Part of a small language model's weights: vocabulary 8192, biases.
MLP neurons of a small language model. Each row is named by its layer, matrix (down: output weights) and neuron, and shows model dimensions 0-127. Each number is 128 + 24 x the weight over its row's rms, rounded and kept within 0 to 255. Numbers have three digits each.
A block is one neuron, or neurons of one layer that tend to fire together. Before each block is what it responds to, as a language model described it from the Wikipedia text at the highest values.

Mid-word subword pieces. Short word pieces in the middle of words split into several tokens, often names or rare words: V-la-ardingen, Pi-cc-oli, re-ce-ipts, also in-word hyphens.
L5.down18:161127144152143121166130131138148146168131147124160136124160127165149130102141138156147145085147078113097088133136120147101128119138094129125107143133136162117165146125087118121143133094195067172143120169152147122109105112148123139112132126147167179089149130149139111090140115152145160152118079150085145123127136138150106116131094095121147120096119180080125110133123136176118113120087
L5.down250:132130099175112154148134126132124151093149128151175129073155108109121167087093102132186143126109072145110119162162138148123134143130112137151141136168132124140103124141110138170125141138132149123132074148116158108138119116136133170111093159144157139097187128101173145126116114111163120132114137173124145122115073159118143164146164119155141132139114126172156156111117083185120126122103
L5.down285:128129176125127126118123095101093091158092138090131118109159107128145112139116140137086147082127145145125131151130130110135139082116126119141091079151095136121134124141140107156147129124152114119157093131139144077126149163091159165096151148095127154121115056099126114097119173109122110151139146144096119115152127149155149139125136140129121140137101176155117118063144148152169159111095
L5.down368:131125140143117134181097148134104191138151103104118118135129110124152148122145124129139131116151137191147167117120109126119137148130075121147121125111123144145138086153159119131103115102131082165119085114146128137120147162099119117086143117160125148119096150138097102120108086150178137146149123130105140098138143139143121110137142106137119154127120173076110139161138110116136082155090
L5.down439:137123103168121123141136098161147134176099127149164134107116134104143092115114106120165128110143128120154102147126154138102102132120136141127150106100146123173155157098128090145089117085132104126112126140126076143099146139092134170130164105129168118138153135092114099091140163119131133164159147118107147172118182114126139100153128157114139142103124152075124082072135133160120169148094
L5.down451:132137173151080163150112143137114126150128125128132138120115137103086163145099118141138108107091126160113113134165120150151169127087109131126128127157138133091133088129089122159108147096124097151152128132161132100160127073114130155136132146152098125139160089151118163143137164149102135140142165152150105106143121140113111090149134115128165107136125128110092108138120126132153152115106
L5.down566:129102143169108115116134142107172130116141138100143165093111139105160091086134143097130101138159137101110124109084127131109109105129135115134099101131148117153084105189083146104135144124097122155142138114160170109145111161133142086140109110139149146128112133084073146127114121113085124144120122161145146132188096085144173128112166156111116146147130120113143146130143021163123104151153
L5.down739:152117145147139143112127063125128130131134135112148114134113124137122119168109097113126154133155146149129190147147176130112102162160110118127119100133148134105159164131141116110112108114125117168146095141104147126109172121150111149109135114066138150074159126114151143110153131106122142136101089141125115119146155094159129181135136104126110124096146148126161103122100147109134148127112

Mid-word fragments, split words. Short subword pieces inside words broken into odd fragments, often violent or negative words, such as b-ri-bery, s-l-aughter, s-tr-ung, w-or-sened.
L8.down242:152141128095124125115142118175112100090106166130133129144122137105163109154133094113143108134099128100131088109124127123113171164138109135119119153135125119143133169088187068128098149131106164131127136184148094115146119098105131153174149105100126116138118147157137081114092112144147159125119094137151117154135114158141154121128121129210133118113153089121156150056146144125121130160126

Split-off single letters. A lone letter token, usually s, cut from the start or middle of a word, often in foreign names (Ja-s-trzębski, Bre-s-cia) or word-initial S/D/F.
L5.down82:160150162162163099107121115152112139154114095151137134157100124096142087102091154087106148149129148108096157123070106134112138136150118131121116167134129100151106155155112124058133092164103102138126151183128149096106111103129129149181122141100133117096137090145081136135130098140146124116171104139093124121145162105131136151163127134105088149124098097158109138096142148113118188076125
L5.down107:089138114085163134160155122147171125109138088102137161119099156195110114123083099096128139132142137106177069126124118129090119104149120154140103116141132139160112143135115168094137143167106118163137156107100120123115158137146146151156147114094152074133114162100091102110122107113141132176095162165103111127081125081139080086147114117171117147111134098104151141124122057112138147123091
L5.down199:131111143150166128126117100140094175096085099105126112114138121131123124108149130117160128134107164128151152124137153105159132098130146121144098131134169138127159118123130131130139107086149129165158150119149124071121147113150114104105157097150159154111152156098137122154129092167120138124153136146105124145098095162122133104122150101118137136119123152128164124136108144150097115123125
L5.down224:117145111116114155123091094130082090121132164123134127163155129098107122077141083128077114111157148108128153144127115123104139123161122159097130139175151132171122151153127104078169152142123125154181118066165206106083131112181114109143111119119118156160120155089122087153153133145140126127112114127124114136114161111107133102170127089153124115103077131073136151111090122162134123078131
L5.down365:168099186129133112150120105106088174121117156153121105172089129117107114097116136070157131093167124150141117126088092094120150177147125181086092158124104138174093134103102093104122151098176113128118157137142151109141122155118150110140151105103169169144134140117124140146113128127147148142129118093068145168099118105138129131109140148150134112134128134108094091118128104136150107126085
L5.down431:161120130133168136155174137098143127137121121101105080131118129094191117106104121116072168119107112151126162119094132152127108090114148141146138143186116104115110136136120109115100161110092142155155115110147102144181141113127097146111137139129170161116137133134104129114148131133171098145127147093134095179148133185127134104116108126110148140138138154143135086113155092135110116140133
L5.down535:105115140103137106174124113129142110146142127171110090144150081113161139061114130103130150130108138117125126133126158110125141114159123141137113113133134117145121143148125159107153095078120113104113147146124116152152107154082150129128123116108176103115138160141102088116135148140168149144151144083158121130142120154138130130160109148160124097154123103133138121105107183156102115133117
L5.down723:126089152117124147170086096115149102112114137164128133080167144125189116130152132136154106139107155162180117154133094089161094130160107081117144163100136145162186126143135121090117126114097087178144099119103137132146130127128130106133113106134111127132167112159098131103144113095178118104154088113108119141138097151114138132069113068115105131129124126109144139103129116122169116115164

Early mid-word fragments. Short second or third pieces of a word split after its first letter(s), often foreign names, e.g. G-on-zalo, Mihai G-hi-mpu, E-v-geny.
L8.down501:073135123107160100109149122118127107118115122116130116117124113135134114121113102145096147168103105099152139094129149108126177170135078094084147091147093117128092172134179118101148117143114161153170152128186109116084129126151120147146091160101128087150115167123141130126139138141108124136100136123163117138118129115119102132168118127124124111118143136123148164080089144135172108169124

Hyphen in compounds. The hyphen joining two parts of a compound word or name, especially after prefixes like anti-, vice-, non-, such as anti-cancer, vice-minister, play-off.
L5.down7:170103188118098154120122122170093133164072090203122128118143100163129117116100084124127147119125125115121138121101120143144139148128129133132099074107126168117124164130093129122125130102091118135163175116102119127148138159120129133120154098096169123111081104136135130104143108138177153124169150119125139178140128141165102125148116130139129176111103127126159091086126092153075091157123
L5.down229:146152146144159147164116125136108111148109219127120111157133139148135086105095168155155119129118100088116153141104127108157074123119103108127116157119183123103126141120091121111133167137131152157097118129126140102129116128075123087155137137089158170130116097137149174114141109111178156123122118106134120121129102154154115096133149133084157137160109147124143125104087078143149129123145
L5.down242:102159159124155154158167167122119127112105138142089129148144139125126155119146124140121089122150139154110143128106146099112095126142096112166161135157147115171115128160113142102126122175144132161156143117118146153133116096110135075158143126151126105087107132149128099057148103144096143103112164141111126163108109119152127141159133127063121128142126157116154140144084079162101143098132
L5.down559:164147102101177112120102104120119085116107156143111174086105108109113100089105133135042110123144096142150151143126103120119096124146135134119133157095141100112120118132123139140125099156154119111126107121113086164136130133111140158122170106151124138152130139116146113093136095104096115136130138128105122133162103137092125148128102072142127104145122161159139117156103117179113134128131
L5.down585:123160082146137115139135113111110097128096078139164132116113073148137149115126110143092138117131160120138135161146180107117142146118097158094182132142080108141163103154117116143164100150103118150127148118132111124099176127149174154151141158109162104141116130091133136132111103136103101116096117149119146080110157134119098116097150096129140156146171183111100116119061155129102100140141
L5.down586:177108104132112128127143128117118107097122126113132139131141122140144139129145119130104162133124124160129082152102149110126138140131100147142128132148128103173154175113117100150193154132111152133088131085088092135094142114170141112136132106126122145133118136157156120118109109133128123122108140142131150075138134135114123109067156099157174110123137164154164126124132109161099123072078
L5.down659:110096183131102135168099144119146124145111162126161112140153123134165108124141140139130117119168167123140159124087115113137128114150123117137137149150144113107133160079141121162103138150123122175135122092166110157158116086116143089149157136108146123121102114127158093140118127152120128084129157153104122143089123151142122102136113163118120120133127167135155123097088137163091100101118
L5.down673:134138141176103123110131132120144125093145147160147155097130151151129137111152105158103160120119128147139127139121123117123133130106112100129081123101098049138144152134118133135121148187178131141132100101105148111086148107121090137131162133085126100126107140096142204115152118152191092143101175142122121127125096175109134147107134108170146159082084150150084145143106113153146156146131

Word-initial split letter fragments. Short first pieces of words split into fragments, usually a lone "s" after a space, as in s|alvage, s|mitten, s|tolen; also cre|st, ri|poste.
L7.down178:133147143139135205149157136145093140101133129118136120162149103161099095147140075143114154109145146096149176120106124144078142113103136105146108153127137171097124150092079118154133128138121093127188095156126146111129140138100123170109140109099113116152133151115126113124129114177114108115113186133131130134151143159130103126172179147143132135104156108137100128091076122185086124097128
L7.down363:096142137120117137126115105090104150110126099145080121112140120086087103158134124108127105184107165153136129139125134154139159131116153124147214126125140108151147152176107083127138153137111112154147098058154141135126106124142070082131146115105136115142138121161170116117146144119135148148159123162131125140139153113122092138145106129143081136150132108113116078081131136128142122101118
L7.down391:113096125137118129081130153123114108131129132097154122135128155105086144152155139140136155115149109139168099148145138110110124113129144112103162173142141096129125155165136099143117126100143159157148155132107106152162142109158110146095100142116144129140131154107093107096140127174108124128100154114153131121113104147124118094146087130118114122109133141144125174108142148154120152105118
L7.down512:121138121111137140136136122117150138113106130128132118175132143090129170126138157151132125151128137123151141086114168108150111119170109157116112116139141125144130118081096133125144144117092124155107140091159116136089138131103174136154081139102134121109140181160116126123147106067157172129109123113112144145090130142136132066120115167118164141179139086121135127146121115181145128070100
L7.down563:130135118149163137131108106152152138147103193133127151125152088148133088118112105104151137132119113104135120136123127107125137105137141113121181134093146094115127096127150123138076136114094102126140129114134132117147090107166125090132163120114106127172137135112129115116133110085088136150156136137102123138115159133175126160140115160108097149123094150171150115137145130125132130129124
L7.down573:133119134144187185121137120164110160129090165152101080115111122146173098095148175089093142129105169137130074112179103129102122126121163083092099121155116114108099170100133137129139081147154145141064123149119130130114076162131136117121139150137128107176120138112150112131122124161130165109108115136133121114138102106121177146172103154151131121084141095114126130118165123095121121144121
L7.down654:137087146134114179126114116144127155118118129143137099133167160149108109122119115143117146141131136102188109106113079098164155063140079170119099142165126141142128135140126096154147125123169071085103113111141105130115114134127146145121086066124147144156134122147151123152078127119103149144167132109157140117111134145127146108099109187090149125130132114155121135133137123129115137092105
L7.down677:133100134168124138120122115150143176155120100122145103197072154145176096100146133125125118121100115089162108124115098155136154147122104117106122123106106149103110131121137116126125116132151186112128140164072133105144154147145139104125101109078116146147157106098114176164116140169131120146118122152118120155124132115112135070103184150147125111125134099154158129134103130101172118116081

Plural noun endings. Word-final pieces that complete nouns, mostly plural suffixes like -s, -es, -ers, -ies (firemen, masses, photographers), plus nouns like people, part.
L5.down23:131077111154132186122107141068116135126134119142111126118152157133108126116136128134139110090125116132100137141159186100093130185122153147139127119119129057145122105148129143090133120150148123174099153128150128119151095113148117134097078134193127105110136138144134162155120133141081139107148186119099109166075127141151131124110137131118144108114100145119100130137105105139153137132173
L5.down94:171137119145138146132141136136066112178144166144134092104101115127101104097160139148123114121133135108126128132132069161113123114128120111107149097104124105100082099130100159132122124082146124130135109139217169130107098136112160155118100118079167110098122150138115188101178123164150129146144155133119113113151153152145116150106127142083130160147121144120150097133154135112126102142138
L5.down173:148167111116119189132118127125133138135155107078051149137146155148114157088108157124117157115168117106083108109074100117130144126130122155150162121123149157148120139146147126155124089152101104082117161149108130108172091131169127098126186153133111105139118120163137119134199149116122120144134150168142113081113115130165169163112148140133159104136150160132107159128081155165113105132155
L5.down235:165087114116098103123082161150167125155124115112119139162153097136154089137119122058134130120111126105120149097157128135181139150150117156145120132125099119105117157137153100145153099114161154095107168160124148116109083108131141127128143071145157106117115116148120141158104164151191130160125107145122096094125180090160110123117128124147098157085102159147093140101152147121119153089122
L5.down349:122148104155156124172081155096121118154096135104136099141153135083163129110148139121119118178126149153150094144183149136198105143098123114130128128102124152148110101106130122126136116106125129118125148146122166120152122079103133125096113119112109138136073118128140130122173134144134147148153141170135087118141139098093104165152102107100139086116155103171129133098107113155132136165133
L5.down362:161122061108142135177153115097126163096118172161107128155138129147176128145145117120121110136137123125126151090147074102140161103111094156098160083102107116134097155136127119143141128103132136136107180130163169148162098107134134124178149117136123153148109178084171120120146119110114100124152180104158132111132158136139150148078143153102166148117113125135123154120124102106087133118116
L5.down394:104094097106129133164106161133130172153083125100134138118111143132159115115131164133131134167082139115086136110136140141131133125099178147144141135152109114147173135154139120175155120163114136145119112145159096144088167128107097100118111127141103144117131124133143137121146141195114120107117170151117120140110153135122135114148092106132079147177119123107140117132089203124089136108108
L5.down481:109130109100136121143122077123131115098117137154120133131140137126120175134143091133133138125178102099102126105121158116161120078152153150102075158168166157115127136070140119108113143142103109130128130118130093136111120138127117102144090146104167118104076141159135082120117140131117094125185132094126166138140122145089130088144129144138131118183132132146135069120172108146133132106120

Prefixes and "under". The word under (under the title, under a conductor or coach, under-23) and first parts of compounds split by hyphens or prefixes, such as Semi-, inter-, Double-.
L5.down191:113149116170144136115117112144112105116106134143114153134080120126163133093094139129119108092154147126173100171129131152122114128135144119097126121149138158198118140100116119112140120101121105119151136123090151156108151114114178121126149122147144123117117118071131133087104130106164126119127166068148116105122120124156113113125107136140106099127133124169101090147175157134175096137139
L5.down248:150111164169151108139162108148049109128098155127116103129127139162157121134129158140177131119175147123162136135091138146073144137130115115151098136113105132148125109138141122133137160170120106145115129098093163170106106138137088125162068084110153131103094143096173129109146142134146133141164184093126108118113136129139122108104145109138136109116159140104098131113110122105136098096089
L5.down267:162137115194138111144127123136132130127127142103184141156131113127105139123139125098131149112177130116090150110076116096106131094122168089111088151126124157146132088093100080094115141128146169123146148124114113137123147158115112096123139154127145104139146122117091116112074115116113142162143148124144120108106159122138122126135195132124172152101153127102145142151150153165074118120127
L5.down371:094146117132146107112147132144133110104136138090096140158139081117133113169129141130124153164133141143134116161154111153144132116160094115097128122166128150139104155126137160162133128126139123083111087112129129103097138115107098107129141119125146134150124091117129128136118107154108179132144131103130136131127171123109124138144146126115090114145171154125133111130129141138142102153152
L5.down442:115096132137156131130141164159129143094149111160108149097146110126117087131092127134135131119086121128116075158130119135052105122126133089123186122135103122112112131119120134085118152100112119114124137146122122140106145128101130177147144176149079146135178084097129115148114147112114122147141077121147123143162117104133098155148145102113188117136110142162131105119087138110146141146143
L5.down604:093144159155132157154164155131086151125128177104160074120143106104144133083158144106103131097122158146149075112130113108124104122139100105122157079130088110105129157129128077138134136160123139119145141129108145109124115101123097102171116133125108158167143144127150140104097126128125172134117133152150166103127155146096123126098133132161122134148097150143103134150112143127142127141150
L5.down629:137062142128184163139124121156141138086119163163113111092105140164097156095156111159164116134128108097146121161164123171131115188118100142074139182123156109126127142140131101099115141074117092120124099137128067158099146124133162129139086108137078125113107115100147143105137101143129097104130120151102128118135156133144145157104126133149101124126126107121189131129148117113092083122114
L5.down647:177158161128116115162130139124131094135185140138095187106137082124135161089074118084137119133117142161132134123118162124192106123147108107139125143173095128161128096103120097093125118136137148167123148162158107100076138134159114095119141120120116119140119134134119128155132108133114137088187092094112153109103083143159126114137138142180141162130148083135098129117184093133083134101151

Plural noun endings. Suffix pieces, mostly -s or -es, that close a plural noun, often in section headings or team names, e.g. Charts, Bishops, Vikings; sometimes other mid-word name pieces.
L7.down57:130114109117112154146132135133111131127105117146129136093117117091104130068089127117081102174132139160159115115151120115202118111104167143134106102107106106139117099169103148138171126137125166137152182155139144109079088084135173098151130126167132154147101131134124101130183171142137120168140152118147117124110161091122124073132125101123113161132121171108116096124066131125145142096109
L7.down72:151121127102119109134152112162121109092135134128134141118128131137120157123114101131125103181102124113185119153132082146123140138135094074160116109130108118091124125128147128126124084152164139094102076142103192124114142150098148120129104126164123133103204107104156131171094131104128143169150118131156186121120148080083087131109159120133107113113077123147112098128160128130152123108152
L7.down105:136132138121168142158118135136111168160155152106125108157184133161158130065159101111134123157119129128113090100124128094132154158187138122121133114113081154097101155135119100133135133105153125099100108155119158094125125086161142123154110091143112137121102153101132137135124150164138108115116134151131111134157148130102129161162117115108130166130127145109110130081122085122105150177126
L7.down141:105143126146147155124149113114148104128073146102126095139106099132129139082134165108154137102127121126122075157136176118137165115132183147095134122159112100093121144151146104129097126122133113135133110066130138140096112107102116149128119181138124129100141098130128090135123135083122130069138148107134149111108088106136152137130145168116140141122112101127100124125083137102122112111141
L7.down158:132155136101146135122077121139149126177152167128130122103145128172149071141138122092113149093117144094078146174117114140154133166151154132122101108075153123085102115143120068117135114161097113124097133133106110117103148118129109167125129091115090129126112175150151130139107130093120115146119132156128119135151097103127148167129165145126101131136127149122106129100101105135088117168135
L7.down358:154122133186133198098124164102134115112118159138137145116140120083133117075143105103109147153104095088129150118116125139108141069129145132098125126129147137142137112105129129103101138156119121109124141162152148124140125145145085138137173125153146089115115106134137173160160141133142118105110138061143142106125120086114184119159089158150113074140103149094131168135117130133102108129155
L7.down472:130147097150113149155096145089142162136153141096123139156136097149175132085107131120166167142124098138141115122127154113155159124124120156133125081116139142139154132148142148113160106147097137119136138119120163134144068110143162118137123174109154110144106124112164168136120108163131115130094110115137122117135132171115103150144176104134152109130184116130093087145124147092121078150108
L7.down660:127096123196129130122110165122119167126096150174130154133143090099077133107089134155104129129124129130110121156160167145095147107140142156162165125149147109133102118110082115093129111123126137125122132127117153140086133128096145129103148105141153104128112144122106137159127143103140116080106136111140127112138131145123154094139134086142122121143082101121117141080059147153151121086168

Mid-word pieces and hyphens. Word-internal fragments of words split into several tokens, often foreign names (Sara-t-ov, A-le-jandro), plus hyphens in compounds such as Jay-Z and computer-aided.
L8.down34:162111150144125157164127122128166131112139136098088126091141154136120116131094166150153109124136121091128127126097133123085148118089094094080161131100119140134130126151124102105177124107151108175121088093120140142111106108139118118116120109127139105114107128164151151093131083113149173139114088109115126135173119111102119142155185152110196141117100099072087164119118130137132143127171

Mid-word suffix completion. Word-final suffix pieces that finish a word split across several tokens, especially -ent before -ly, as in Consequ-ent-ly, Frequ-ent-ly, intermitt-ent-ly, Parliament-ary, fast-est.
L7.down4:120149134141120150144109154129109106092185141136136162134122130139104150108120146100153153106070114102139140108168145119136158163114077118101163110137104115124119136115150163121110103144159131114127087133133120096085080159127150149207140123136150104084151133093176150124136094139107102143122089108126121137084104107110103165139119139156105145093142114132162173115147114104131132127123
L7.down74:107129152093129136137142120145128120134099160105109132175180128086131128135156099115098115093155102118116103141120069088145090161116147111146115138111106119162117144154134140106161142132147164120147105138148160149095103148102149131117096099138166131107060171171113154143093171109120126118072160110154153141157112166157132137136136132141136163174161163147146130096129161090165103101122
L7.down97:127150145143079141109114104145120152105116113135137157139128102149120122146106111149086160104126092143116124147150127126110146120138155177103129093130153172072156143131157163138095108138097127128145139171129138078102085134139113103104155146142181137155088136154086111122168133159154102131119130077132131149134112178146119104176181155096134119098177131139081108130148156146080098162119
L7.down243:124111115142149133130113112120140138157164161154135175128088078129141130130145126153123150088122121093131106138139154094118115143134086107108145135120161165120124140084133145069104146094109139140109148145130141120162127129124178177125132136121129105166130164126084145108127104143158072106121092123130141121145095118110132166151078174168119121071120132121128131114107116148142152113113
L7.down615:103134163150113129139143120141138121124137109145110138074123098133118136141135127084116131129142099108150129120108120109124136088109174143135154131094150105138123110115092113161100128118096042111145133146148146069146132150136132147129155130110137118140108139153100136107136125115160164116152144118120118168122146142137172137125152098113116126115125151142120125142069164144119133112169
L7.down693:108138117180113114112159075102133102110096102178168144126133121121097127128136143143128121147136144094147073127118115122113141119135188155118148153136166107119153109170114127127149120112119135171123150144041099138105155138103125158108188173072135133139165148133134119144091100140132103110136131116144144125161144153132132110102128133127137115137139115136134112151119116096126112175191
L7.down706:124119161145124111127127135113106115160109113164166095093105082149122124138084125151114142129143142132109125144115141152151127091133159112112123104142132139132145109138128164167149137155107101145176151104129115110111161156135095143156134117151167167173128112081114101108129086133121128142112144158131125124103149143113102120104125137141166124167153139121127132097155131135108094121097
L7.down721:110133109106091122087127140130125125105108139116142131122134198138124088124127087133192125128143075120119119144073132161121101141126064126131105147164135122092166151137178118089133106144116167165119145123157105125152137128153177113136139099143156074166091129109116130130108143143138099161113152139139134140146162113106148114146131154165092099113136153138138113114118110121124142126149

Plural noun endings. Plural suffix pieces like -s, -es, -ies attached to nouns, especially in section headings, infobox fields and table headers, e.g. Bishops, Trades, Credits.
L8.down228:120104107123127153134119123105136118163114135166110121142117121181110124084101115122144121135144172138082161198131146098136112148128113134131123129148123102170171125158095082121119129133131104136110164151143189108200089120149129125137119121157121132146102128163106119087108108089089148104136161171092141165092111142176136133154101166153115143141109117149072179140092086127149158119124

Mid-word hyphens and fragments. Hyphens joining parts of compound names and terms, and word pieces split mid-word, e.g. Coca-Cola, Post-Dispatch, anti-tank, pre'st'igious.
L7.down305:117139118101109147134117097139145081092136094124133088088102136128158077131131113152113129131160122131098163116137093096137135142161182135139132115123133128152109133129166110118152116191124104120106150128180118167101095135148119129137125179133134095143074128109148127081149085134170149105125155116121134136130115141131135129101115157104141122098132110140156128159157091159114122104109
L7.down364:102137147137195143153138130103119105092131123133125080120124157113096068137138161162135125130139101094118095129100121131085110074136170136077144100129103131131153147107111072120144154129111141112133126114133132100120130110109100132103115151134163115117067119141111140124120088133174140132156141104123103111133152134148100111124149151144157126127140107140104116144148133129114101120124
L7.down464:123108142151120132124117125142153147151137121128124124114144097148176148116133158098104159158078124123147124121139129106145101104024136127106089116138135119180118118145172106077110099106154172125137087163115171144129076091138106074147144108158169050085132100130156139165122137164095133138148149149118143102130149116155136122142138111152132108159112134129112129118126095135103110110134
L7.down487:106117120150143140114131093118062154135131153131099142160137134154145150099118109144148102158115112137164153106097117144095126141092092162118119113162135145115086124092128088143164092158119091131132096129153135132069109135092089143175124142090129175072110135128141154133146135171123128078134121121168132134134136127126125147111126110155091119099119138147136099096185126152107119145130
L7.down542:112138133128106147118119157109098100142130117135160075154140132079162157081133133119132150133153160123138145163109146114136120130182140119152075115140107146131101085129114120130123130151138111119085104135106177120133129107156126120126144125109149132135116103163161152146108130122150106150148154104103112142157130141142087122143137146138178157142103108194137128125080121168094107092143
L7.down630:126155119136151097095107154125140105145117139115126130090136072123101144135147132122133150116090116100119158092137149144123143136106072106123109136150097112117125115132138137085137151175085119175093115162157144108079149107122149150135105099114116157114129136104159152097142140130111140129207089159148126137137099159142132112122111144146092119169123132179176098148136148126129152125114
L7.down679:122135144166112109139108126154097075132133081137109158124091127142107089108094159098102139122140162118093127188136110125084142105137114119121157129158143156143122151101096161113130191082129136145106129105151149124117171145158151137084172124134115160124049156141122101120122086110119150099117075106135117155112123131140120107101164208096116066158135150125106144117137122168111131118155
L7.down717:100116143141134151105096135133128170160140161150141143126127149152119149104101109147112148101150145117158142134128068102156135145094142155147111126113110099112140141115165139140098174137123082106141121119164134104105164164120124151122138124104139153160063123131121201128157167118138104153080153091102143116115138166097097137129105111126108125091114122133143220098167118116108102120131

Early word-piece continuations. Second piece of a word split after a one- or two-letter start, like b·ri·bery, G·lo·ucester, un·l·earned; also table separators and coordinate digits.
L7.down68:110092146103149165091095140147122101121146203155108128101134162127148112106138132114078135132144122163150126164096127113098088128121094108137142200110110146119131083098150130155091097093135120106125128133128137117117096120130122104123128116127116087122142141156169097127095134132121116164109121151134112148149137109138129115072144151113126132102111107150119145097117122102128135121091
L7.down118:099132093132134159122168140096144143112125152108147095087112150147138141160126060118126112121089100147160104134120124125188164151117106150085120140111138121155101144121121112131125124129110100107111108072108082191156174130116142098150149118119103119117129123115104127211138141140115154079164132175109141170139143130103154120141111166150087114097155124134169176117146120125108150194119
L7.down229:092113110114130129115126142111142175129101120132150127126126149127133093136138159136129063116098153150139143179126146135151124110132081125153170121123116080147099108101124115089168115112125099117114158102188104101149168151106122139162067139132134147145127112114136126104122153158121105074123100082178114149147110092112139126118151114124135132118139117170147127090150118112070151077142
L7.down273:142127095140144147104151103159088112125116157087116127151123141146145103162171105130107125125093135139150172135101130130135163107111102116127125147136113102116112120103157170057145121142112158120090115136134129126128129136092130127153102125130125107105097103132156129133143153115142123107085130155181123130147150155083158143141091094111096126086157150116137102061123123084136132108135
L7.down334:102118129090169146125122150109098174106175168112154110131120162129135130137142155145175167121113135137148128132148156142138168146104139150136098098132118127099149116128124126131129107096117133137144174146130139106130110128125114126094127151108124127150076150106131127111073116120125122163077092150102112142101125132089150120143151178160133113109120138126140165147082116119099138133109
L7.down360:065128117093152132092152129142115132146101132139125138111142129127118119133119140110115159132133101147111118119178154083105152106132091120094132172118121140164125139073145129126127135173115153127153114139130099099158156114135153150163166104110144135099082116099102119117130157100165142094153119139121120124123148142094102137100137116146152158086178136141167125155158109149081128130112
L7.down611:120141162130109150123115128082141112123121109087107109122131105134132084098155085134118108135126148144143148115108131093102115138170140135166129109122123130118081117142108096182149156171093156132110123126128134140104119092089118094161126108118083163139146122166124123158117140105106129136154170142147108068105142125175109113088146116125149121109118134102124156167117137127104113114113
L7.down667:104133145129118124104110126099134169124095147161127075171113152139180148156106138172143124127123156106099130150161134124138108151141141109124139103098209146141125124146071125138119147125107132132163163112101113071139166130128122141155143161141142118122092111151086092097125115100138148097151120093136112146130133120149151097111141119101152113130108172109109134135134126129135160088141

Adjective-completing word pieces. Final pieces that complete multi-piece adjectives (short-er, intermitt-ent, contigu-ous, passion-ate), plus quantifier words such as some, any, same, least after prepositions.
L8.down406:107157147098119157150139140142133111086104086095156119133144087116105124167130092167103110107121129136102161141144103119138115109148095107152137126101123124107064164114107122108154128124101100134099134162163119107107112131106105150106092150147185155061127172174098142149109109150129097101128095048170130175121144137114130129116149101148127130100127169156153117096120126114140118137158